From a checkpoint of a small transformer trained on Wikipedia.
Size: 16 layers, vocabulary 4096.
Training: a variant of Muon for these matrices, 708M tokens, 5402 steps.
MLP neurons of a small language model. Each row is named by its layer, matrix (gate and up: input weights) and neuron, and shows model dimensions 32-127. Each number is 128 + 32 x the weight over its row's rms, rounded and kept within 0 to 255. Numbers have three digits each. A neuron's up and down rows have the sign that makes its largest values positive.
A block is one neuron, or neurons of one layer that tend to fire together. Before each block is what it responds to, as a language model described it from the Wikipedia text at the highest values.

Description: Prepositional phrase starters
L3.gate351:155150167134132165153201149136108153126147112041133110113161122116133121156030130102162089121162139086141087187162157118153208103078135108103108134138126128141171116158095119190123158110098143164140126159115167132136171125107098112134165165187143061131120102144182142125182167081213133160
L3.up351:169071096139123150155180130067139158094151136112196091163133158175169101158118150123112093139116137096043068095154146072098110135189092135186168158126125152143096121100153065132129176102080125144131125134132172122138143108139177145089153080093201146149098165145180153122194079088052126104
L3.gate398:176117160170142134143143149094168146084134101164190148124101165176157115117160117131121094118060161130109160128170164188119113152119200141169068146161170114108117134146163169078186085127123109082109170140101118134080179139099171099055115149130128144072175139069173135098108094155098127124
L3.up398:112085090153108150203123141124146129129166142161107067116151108108117119122141141142108072110167139107136158174125164114131096153153121126164142149118177142129098129152100141123174128086179102082152075146114116148168102124117143115146113113118167108137138096128082173217169082178105128167
L3.gate420:138060151122090101145168199048121121102121098081120133127141130105101128068173146155115137134078107075103142153072116041133074188146145122129110147130147091125178130140089114080187098117097086118103204113149128177079160145157161084115085155137155137079193097172105108156128099131100162177
L3.up420:103122140150122103135083104094128119120176150133148115081122142158080155065119184089129162097121077100154169158112143144124079139138170077118107092104134130142149110145170070118133076124164136117122158114100153155155154031117161105106117142161145128152103124118142133107152080141116098096
L3.gate431:103041156150125159187132049097146056127123155169122149121187144095103084155130120176170118100122211108131121142140181102163065141168162122190102187128145101147074173129170112124148136143113194095085146186085169165108115151129131137106186111155162155085122126094128144144128141102120139154
L3.up431:144098179175110102123159161168120162126142162047114137158148134032179132135177141123167175100040152062138101158104119130130125087125121105160100126153134072061122131115127151070099124100116121105101107166132157116138164119178103135113147123103114112131136159089143093131205124193107143151
L3.gate441:080119141113161165108081091099117080172141143084177133124179142094098072100147166146135148079095124124097148143118150126134087100147144124148127118051129191083089134162086138083148140172109129154065191148131142157126149108076142154167057114122137177113112062132169084161089103152178114097
L3.up441:165139080158140096135076102013149154145134181173171122118120138113134116092131136144144108072157183091089116163131135134168178189083141094119100155136135146142080132148125095122145085169132144157106138119143109172145127114137167115100032138177078131167146117090132062125114129121148163143
L3.gate563:115132142156144118137164125085142140133134076107141069147126153100075151121081154118051154115096150135130162155117167111137095155121167147122104190159123082078074143127050180117134170164144137120129058163127194162116092150141066146158187188148151133154118056130147159137171063160180100130
L3.up563:083155118135170142112169119142183152154134118036116084128162148189136091124137166138138107093095112109112142053093138072115088144149078097144085090165154144103107135123109115111117129156109062151109100135148162187173053101107136231144152119136144108152114132179140119152096103102136176179
L3.gate588:140074045122174171136143110117128161163124146155115096103121118099117155166125138092113136145122092110129113163115124121128142150095108141131120079094119087148150182109141184120191138130175098184118089156070145099172093173155125207119161163118131174097088063114098219146089096184100136164
L3.up588:140144217087166077119162138154147176111175111098112178129129156076103141160134160179110160085142123154134132184118159128105093182099114093170100109125164146064131141110140135192110144109155054121135185083151148142112131180090150143153152149162117145109155147075082184172185132117163154163
L3.gate687:061160101160137120144166128078059111159135154127092148144130118138134193117145124146171136145089108084119127120167125123181125121132126152082142149057140174085172106161153152148212110112121100171104169099106107248161140083102155086174150073103111132121157135147140155140128151112165179143
L3.up687:117183109156132098163130140056115103092129065151150128137129165077102113143181147189128131109134127117171146193127161125060086105134080087129124101135153143103092098103129131064173127095120154135077132093165083135081133094085113091094119159154163119074122144183130145089190128113130115158

Description: Word-initial prefix pieces
L3.gate114:099068128076156180065135142163113148109131167074095077085144153112113145060152138099108080101111111113136126128130108123155166206144159148134099103141079182103128161152137117070130082156117130123128132136195128192091164131155119151137166129109152097083124111091118130127132192099146123161
L3.up114:095108156117055165112066112065158126124172136081151165105131110157129129058137108133106124109094185139173153124113116101105108217122156105122103132109098181149135135127131112123120082104139167099089156129095178113059172169109162154134088127146098041137070182119114173140123144129097105122
L3.gate124:120175126083156128172142128160173169162133136134099176148080148131135133122126134126123133115082099132184131091066102117128081148110171146117160096110093111164157155175107142079132126133103130138114064168150166135174147146074116130134165161104161097185142148049110177091099150152133168102
L3.up124:237114117115151122154101077142131059158114104115110183114154103150173049128096134112160147156147184118204140120090137103098098147103156134130100116154113111123057063103102128086117157124141134113072096118132113152124130124078120165150142190117163079203147173162105168148125159092130104190
L3.gate178:108126082160110078164113078146162130131174136116171144129087104148131093142144081174135101118163099150145185141132160125108205158128150145162173072115112173104122109112110088132179132110199172118106145134170187135127190165108128092068165118142098075166108128139122149106108144140108113069
L3.up178:101101109083118127134084177130114132114142117086089136095115102154110145127090115143042106101117139132168155103073129050127106099101112161146151177111102145080120112137178142117137157155035074095116035096090169127120119120186193152120136140147167131128170180170118113114104186145053178175
L3.gate194:100146182191187144106181125186138122080123109083153110172116148124123101145099114115142137144139175107117068110101147131127126072144111118115161152084150118110177128161148205107159137127126121185137102141126114157138118253110163124181148097139109121155132184121170108131127168171105147079
L3.up194:095168144096132107187127136102143134175147161127126158120145092174135148182099111170127085183167111167152161077119157107083137171118169091142131101176065127116225159132100149121119106129110139165110136083125140044116126109103134062069131180138122116161127072161127134079154161161141108132
L3.gate248:153153079162095129119107158130118133156126096127119115134100128088152048125108159163203149103117099162160167133125116133131114164149154133179097125141122132094134160159070061082144134124093157195118111164111144139117105131127133152160145125135107131125162169117112245153140126139117152162
L3.up248:171088194117101098150103136139150145125123140145078191143124111110108087186158146153116164179145127121146194162098173131148156127127133102167103081136033140167132079129141166131163131089120202172144147123096128127106111141082142117203132119201150160164093148106098142073143117111094081185
L3.gate513:101106120109115103097146137087210143136129128101121111175172149139178099167101113166106140161113118126165090192029094116137136115136150206180082180105117086152064146106174143103104168165110122141120139136118145137125173136130110090032112149110152145183131107138087203100094115119093147148
L3.up513:122148124170113159117138095096070109137068129146169133134195178117154067131160116123092120157113000196109106147117149129137179193138134150158132126108069132125158157148087131155135152119169157120052092121166125116154179114159140127152145148130137107093096094099099142082141157085118097195
L3.gate580:119092150153070097088111143124143132117093105107166130111180117160130189099147120191092113128132080108154140135080130111148092114097141122068145161178152115102131103087110121132161108145066165074131094058213103178075144104130127190116129142201155088109093105178173144181088133144159154075
L3.up580:088098156106121155177111114102171152153130121129131156186131104135131097172135116105133203179161066159167077126175138137154170133123106105136121166119130163118121218107080066136169095100179150148135164172152182211071104184082112121132173159163115084128069138102071151122121109107153128112
L3.gate584:078121125158104088112136129133164164140126148072120112162087135149124165117137018139089085145119167110125079120123158187111108100168188101110151161136111140096086124120144105158095135076106127178063098109129115106128139140064077062105137150130165107123145107214099170191112123133166170099
L3.up584:164141133126128129135134122123106071146099122124118123127102165142107079120134138080088145170067096114164153098087072135099092167085093177116072152149149135134161091098150166099086098151098140119111179142137154129117115093151130121112064116148121117130119090139196144129165113118109145168

Description: Main verb after subject
L10.gate109:096067191117124182134132123130096098158149105073154135114116171095116113166145090063089126093116112134142155117097131097141098169149101120133084151129129119184117127131124122158130148122087110061116093149128142134128145195087152166086093153124157157138174129044115058162111051147153132132
L10.up109:097122111116093118192097132117118196163108191100123167142098111147083064173146120074145195103158203103159044134140104107138124089091180079180130120076131160146095109126105148186090122120155142173108126150182174084122150176081187142119141098123131174118170161087112121117127136102133117136
L10.gate131:094118132103110107090118142106125164124176055080087152134149053090181141164123105100188121080141197124128129114151143138173119117163108129126125144148105116133090124176156097093183198097102143147112055147094112083089149156055122086101143168125209065154087108193116152111125135152168223121
L10.up131:144118120083130104073135112141154131142111123111160121110140113071100148100124072169142121148131150141173116130157069076165133150116101122135126145120085173113147133192131150152142161132092113171147005131190108092194049151099178099103093149077096129202148065085094106142110189130122096113
L10.gate287:066122081139146104138084148126108128113153135119143117075114089182185229167095150157134119137114124121110097129124129138082152172099126099104112116106168085078095108105104122144118117100114147140135137102124142210160159180164124111149127138065166106118137147139112124091142134133100097086
L10.up287:094190093161116132180103113108080089139143128077082158154143055142082147142140091131099151117110141097119107132136088116129097149113121117113153108135163083136125130106116131115172133083173147085171140153152081097103132195127171129157074073155091134093107141125146121098128088099103147074
L10.gate296:123090132122143137108138135136140140139155141074197135115155143125152107156063116141116080147171170130158191124127137163146168099031090151121106138136097126090044152078146191193086120174121122182104152149093107095183130168106207066112129094145095121085176135118119145090146126082110125150
L10.up296:101125160074091150144160168143152103150143155153162145101177145170146144099094060152105151103108102086130094116083088097156100161096124138098129150124131074146137155122146163091120146126042165102075146178141146122107055153165095154128115120095165136123093162093133130198132135152137134127
L10.gate439:119155071134115144122116119128108090131134186130126169188141099055132131074094162155151090110100124199131146167174159144152124101133209125116174170123131101175166112132069177104166153176144084077111138143110048127120167228116162097140103117169151149145164161166111207112103155103163195103
L10.up439:109202197137109109099097137148189147106105128154145157118130115134147132119130174119082136075107044145162085111175111102132157149125167116154161148125135164160119128100094122145089136162117175095104192113108152081138126216099137108085100140137088127118117135169191111146130112157119101075
L10.gate503:197152120093147186127153091125158193162080054053136160138127163174118123138132114119169164106128141065102119132152117147086155104086129091096153158120165152129096139134080202118095103141100114143078100087137103183156172113140102156130115125090166116133161134113100140081118134123102177133
L10.up503:174131143145189132165157178196166188146072186125075165123104180143129133103091191153161143141105133121066116184179155082154121124154070111079127137150173082137141108111181227143111121174134113113094146067131152093157143130164123107100089113154122128132098078159154126174167106176080100081
L10.gate595:165134181073131156191113092118155089161094132121124126144142128116120132108162145161141119193151179083109153166137061102084119149140133088116057103118109097138165156106124141089171154114069089086077140137093101149115120130121138064097080188167179151062097101158171146095125113188076131107
L10.up595:135051119111173123117150109145149100165214079165113119126220156112088148105106168160209096129122152137127117101106143091130172126130147104122123147141087086173103154090156135160128128139117146064140088115124196168110136128136128098136136155109137141067198130127192101104100179041092138081
L10.gate682:095146099154153136197127140142147149159138150158133139096111189119156160092108140110174123100143108120148102130135178165108138111100163159123099112154180112071143115134121131113169104106128163118179186123088062114191146103149135092115137102140163121142099128135126162142149132128137100138
L10.up682:147161123073147121129178092133164170065038140119124152188181137128117108166148094149141116098164155120137161137098125151103067144123111184099110144125087038086168110134141180143178161093120144140144116120150097158082070178108138123115118227106130127172098163162181095118093121160117140087

Description: Adjective-completing tokens
L9.gate404:110100134141162177101094122132119151175092124161149118142113163158088142137093140194102163169131167125167053128100127125158121145121065101143157056144154128133163167118140091168162114151086154151108030173103158102181094122154100077106178129142136131125131125131103025126166101160148132134
L9.up404:100173092048190150133134107142137179133108045115200148136194155142129132160203157129066149118147137117153113144118152144140098142136126153104129072093159135061122137130135152119099141129129155108115084179119125087078143190183081152110165163088126087145143132166132074148154122157158146177

Description: Clause-linking connectives
L9.gate687:144089092132139129100149130080132135131138128149156082137079138135101125125135178135132075089134155126133109134128101149161125166135100090140128101193144084137136070129077167129144099092147100144154171183138136164160057137166199118141101177068091152113158151130114193100094087139113189118
L9.up687:198085128133167158172123141120113082122130110072094136164115166140112167140103182128123160140112097149102076179070124106132153169149125119195084127095171139145118119147127110132149120081166131133118099146124123144115163106168092164152103106125170110083104089096119097184172106082134164157

Description: Entertainment "ter", "under"
L9.gate573:094105151114139100051190119134126100100189125184129135155118104137159133088129146071076115174129167116160159166139118141123151113143099116150139112122109135164143154105101155179125082145136139128102068144129057142167094196103108104146159130086115160129117133129089137138086169152127132098
L9.up573:107079189142112141136186170134062113087114105135165110150110126129135160226104136129131149098091119103143179126152209122139098080141162116168192131139094054164126201080153097100128155129143145150151090153155177079126112187108135102142109149180126153159128133094098096131121121105164150172

Description: Phrase and word completions
L3.gate72:113108143153146108133192111127139173081131101113147123132125141128109122136099158148115079126117136142073167111119142092115141082175124077072129188142129136061149168145142167117107155150120101152126094105077112118135122122121137142059146126141135126063187189162113160124132133126137083114
L3.up72:069181040160132138108126132125119122183127134155132063111116162130163186132111083121110123132201168107125104116140157103105187119114137145110107064120142082164184122104115164093107104115155087156118115094112177144137100085084102128109152152124113111123102121163145154067122120138170132140
L3.gate108:103062140096089105077116086177100113145131095147114098153067156098175155116104105147101120151096102056164129132129131120088139094168119123143144117115117127087186105123133123140069171183143144157124148129107114089165162161117146069115191088172221141114115126111131139133142102077159133134
L3.up108:124186136104159091134141109219165167151112129223141184093087105123085138109120150116141189102104116106049105072178138105099122068163160160093105109112165119079151124105182112112161121104157138099144162162128143182102132128115115097158106095153107113114144147113103182101100116151084138122
L3.gate119:061099146165091152153078158123140105156164124172131107104057085130085168148164177179125195128134172137196139108080210147126124195114182108142117078151110116136140133165123115117159156104136138146145063124154158121109130147118152083119150145211094181088133135116124106129165136107093104184
L3.up119:135090081081148141137083085143092176084141134081081170129065171163124143164119015103100134124196139149135072095181135184132115145134166122146196063121127113053141072148139165140192142185142056168117112141159130117118156096063139158153093123113149167140145165133076097145109111153169130103
L3.gate145:163134111102118134116132116115094103142130124139139117097137141082108102021189163145133157151158105109175109161166159181087103142129162081114124122120128086168121172143071151137094166140161114139147095081095118126105114143104113193167135113199112154139194170135046124106141159101152084106
L3.up145:075149118052088095141122102131128119162097113115135030083106135077122118139123147114143150183144109097085144141132138184083149106060100113129144093103165095153096086128124135100090108104134131118103144143160146120129134115123113078168128111127198086141068094126143147196124076171155153127
L3.gate195:095095144115159106078153156145122120150084122086133104073107102142126098107120110150102162095110139126128087128120190137153137186167124115119119072098122102079108130132125134098114111080121109156162140142147123108163119093142149142129116145118139157117133114104112143054127108071076167061
L3.up195:137101104140068099115143095107098075130158138193116110112121145114140144073136073139120148106153142101139134193078097133128115106118167171136182109108166069149147142140150099136109203107137123094071060118091173144106058134116092081128179115104163126100137134112147162171105089132146148163
L3.gate218:123134122123092174094146138147153182171160096139143157117166152157114169115129152125184154161053133155143149158099141089098143156125152169142122109085113085206120139136108170131129171216079148101153130157091147150098103115150089141153203126093081137098200138155131103077144119177108100104
L3.up218:157111170180103109153138125150104077125166159122107175136146135120075084113113119174131121100168131086105092180106182118120096127139078182112137133111042177062077113110089141176146152148141133153108106120158180218091119162088113130121124142138142131168056112111123096087141136106112118119
L3.gate524:158120078174084128157157087114079141148130209093087215077147128161137104168119185106124152123114108123140153148111128138130128115037153123131093145154116128084108163138106137170143133138118136124119131136141094068130096119150165090126148157133117088097132114174105109144121073132136091108
L3.up524:117131123103090222101147122092158133131111101120140136147107225098180087123157164206109169048133110152148130169116121165098131128130153119112149170095135195122123119070126046131123164170160134127132111170208156117080143129121166142142130108128168152138113134159099155086151191119119076184
L3.gate585:110177156083151159143198116183135146188156184122160115108160069076136113114157066176157124126120150117163191154124161160106100121130159164086135127164139067123149157083117136169158135145119171104123078125091130122139140130116092131165173120083135123117140042136146133174122169127127136148
L3.up585:127183173117220159099126129126135161140126154142108163115091168165077183101126139196086175080107169070114157155091171108104179158181165076140143149138154133148197111079085123122175142157137084168129085065137151144126109137114129108144110086189094146075128104158072119099156127103140136122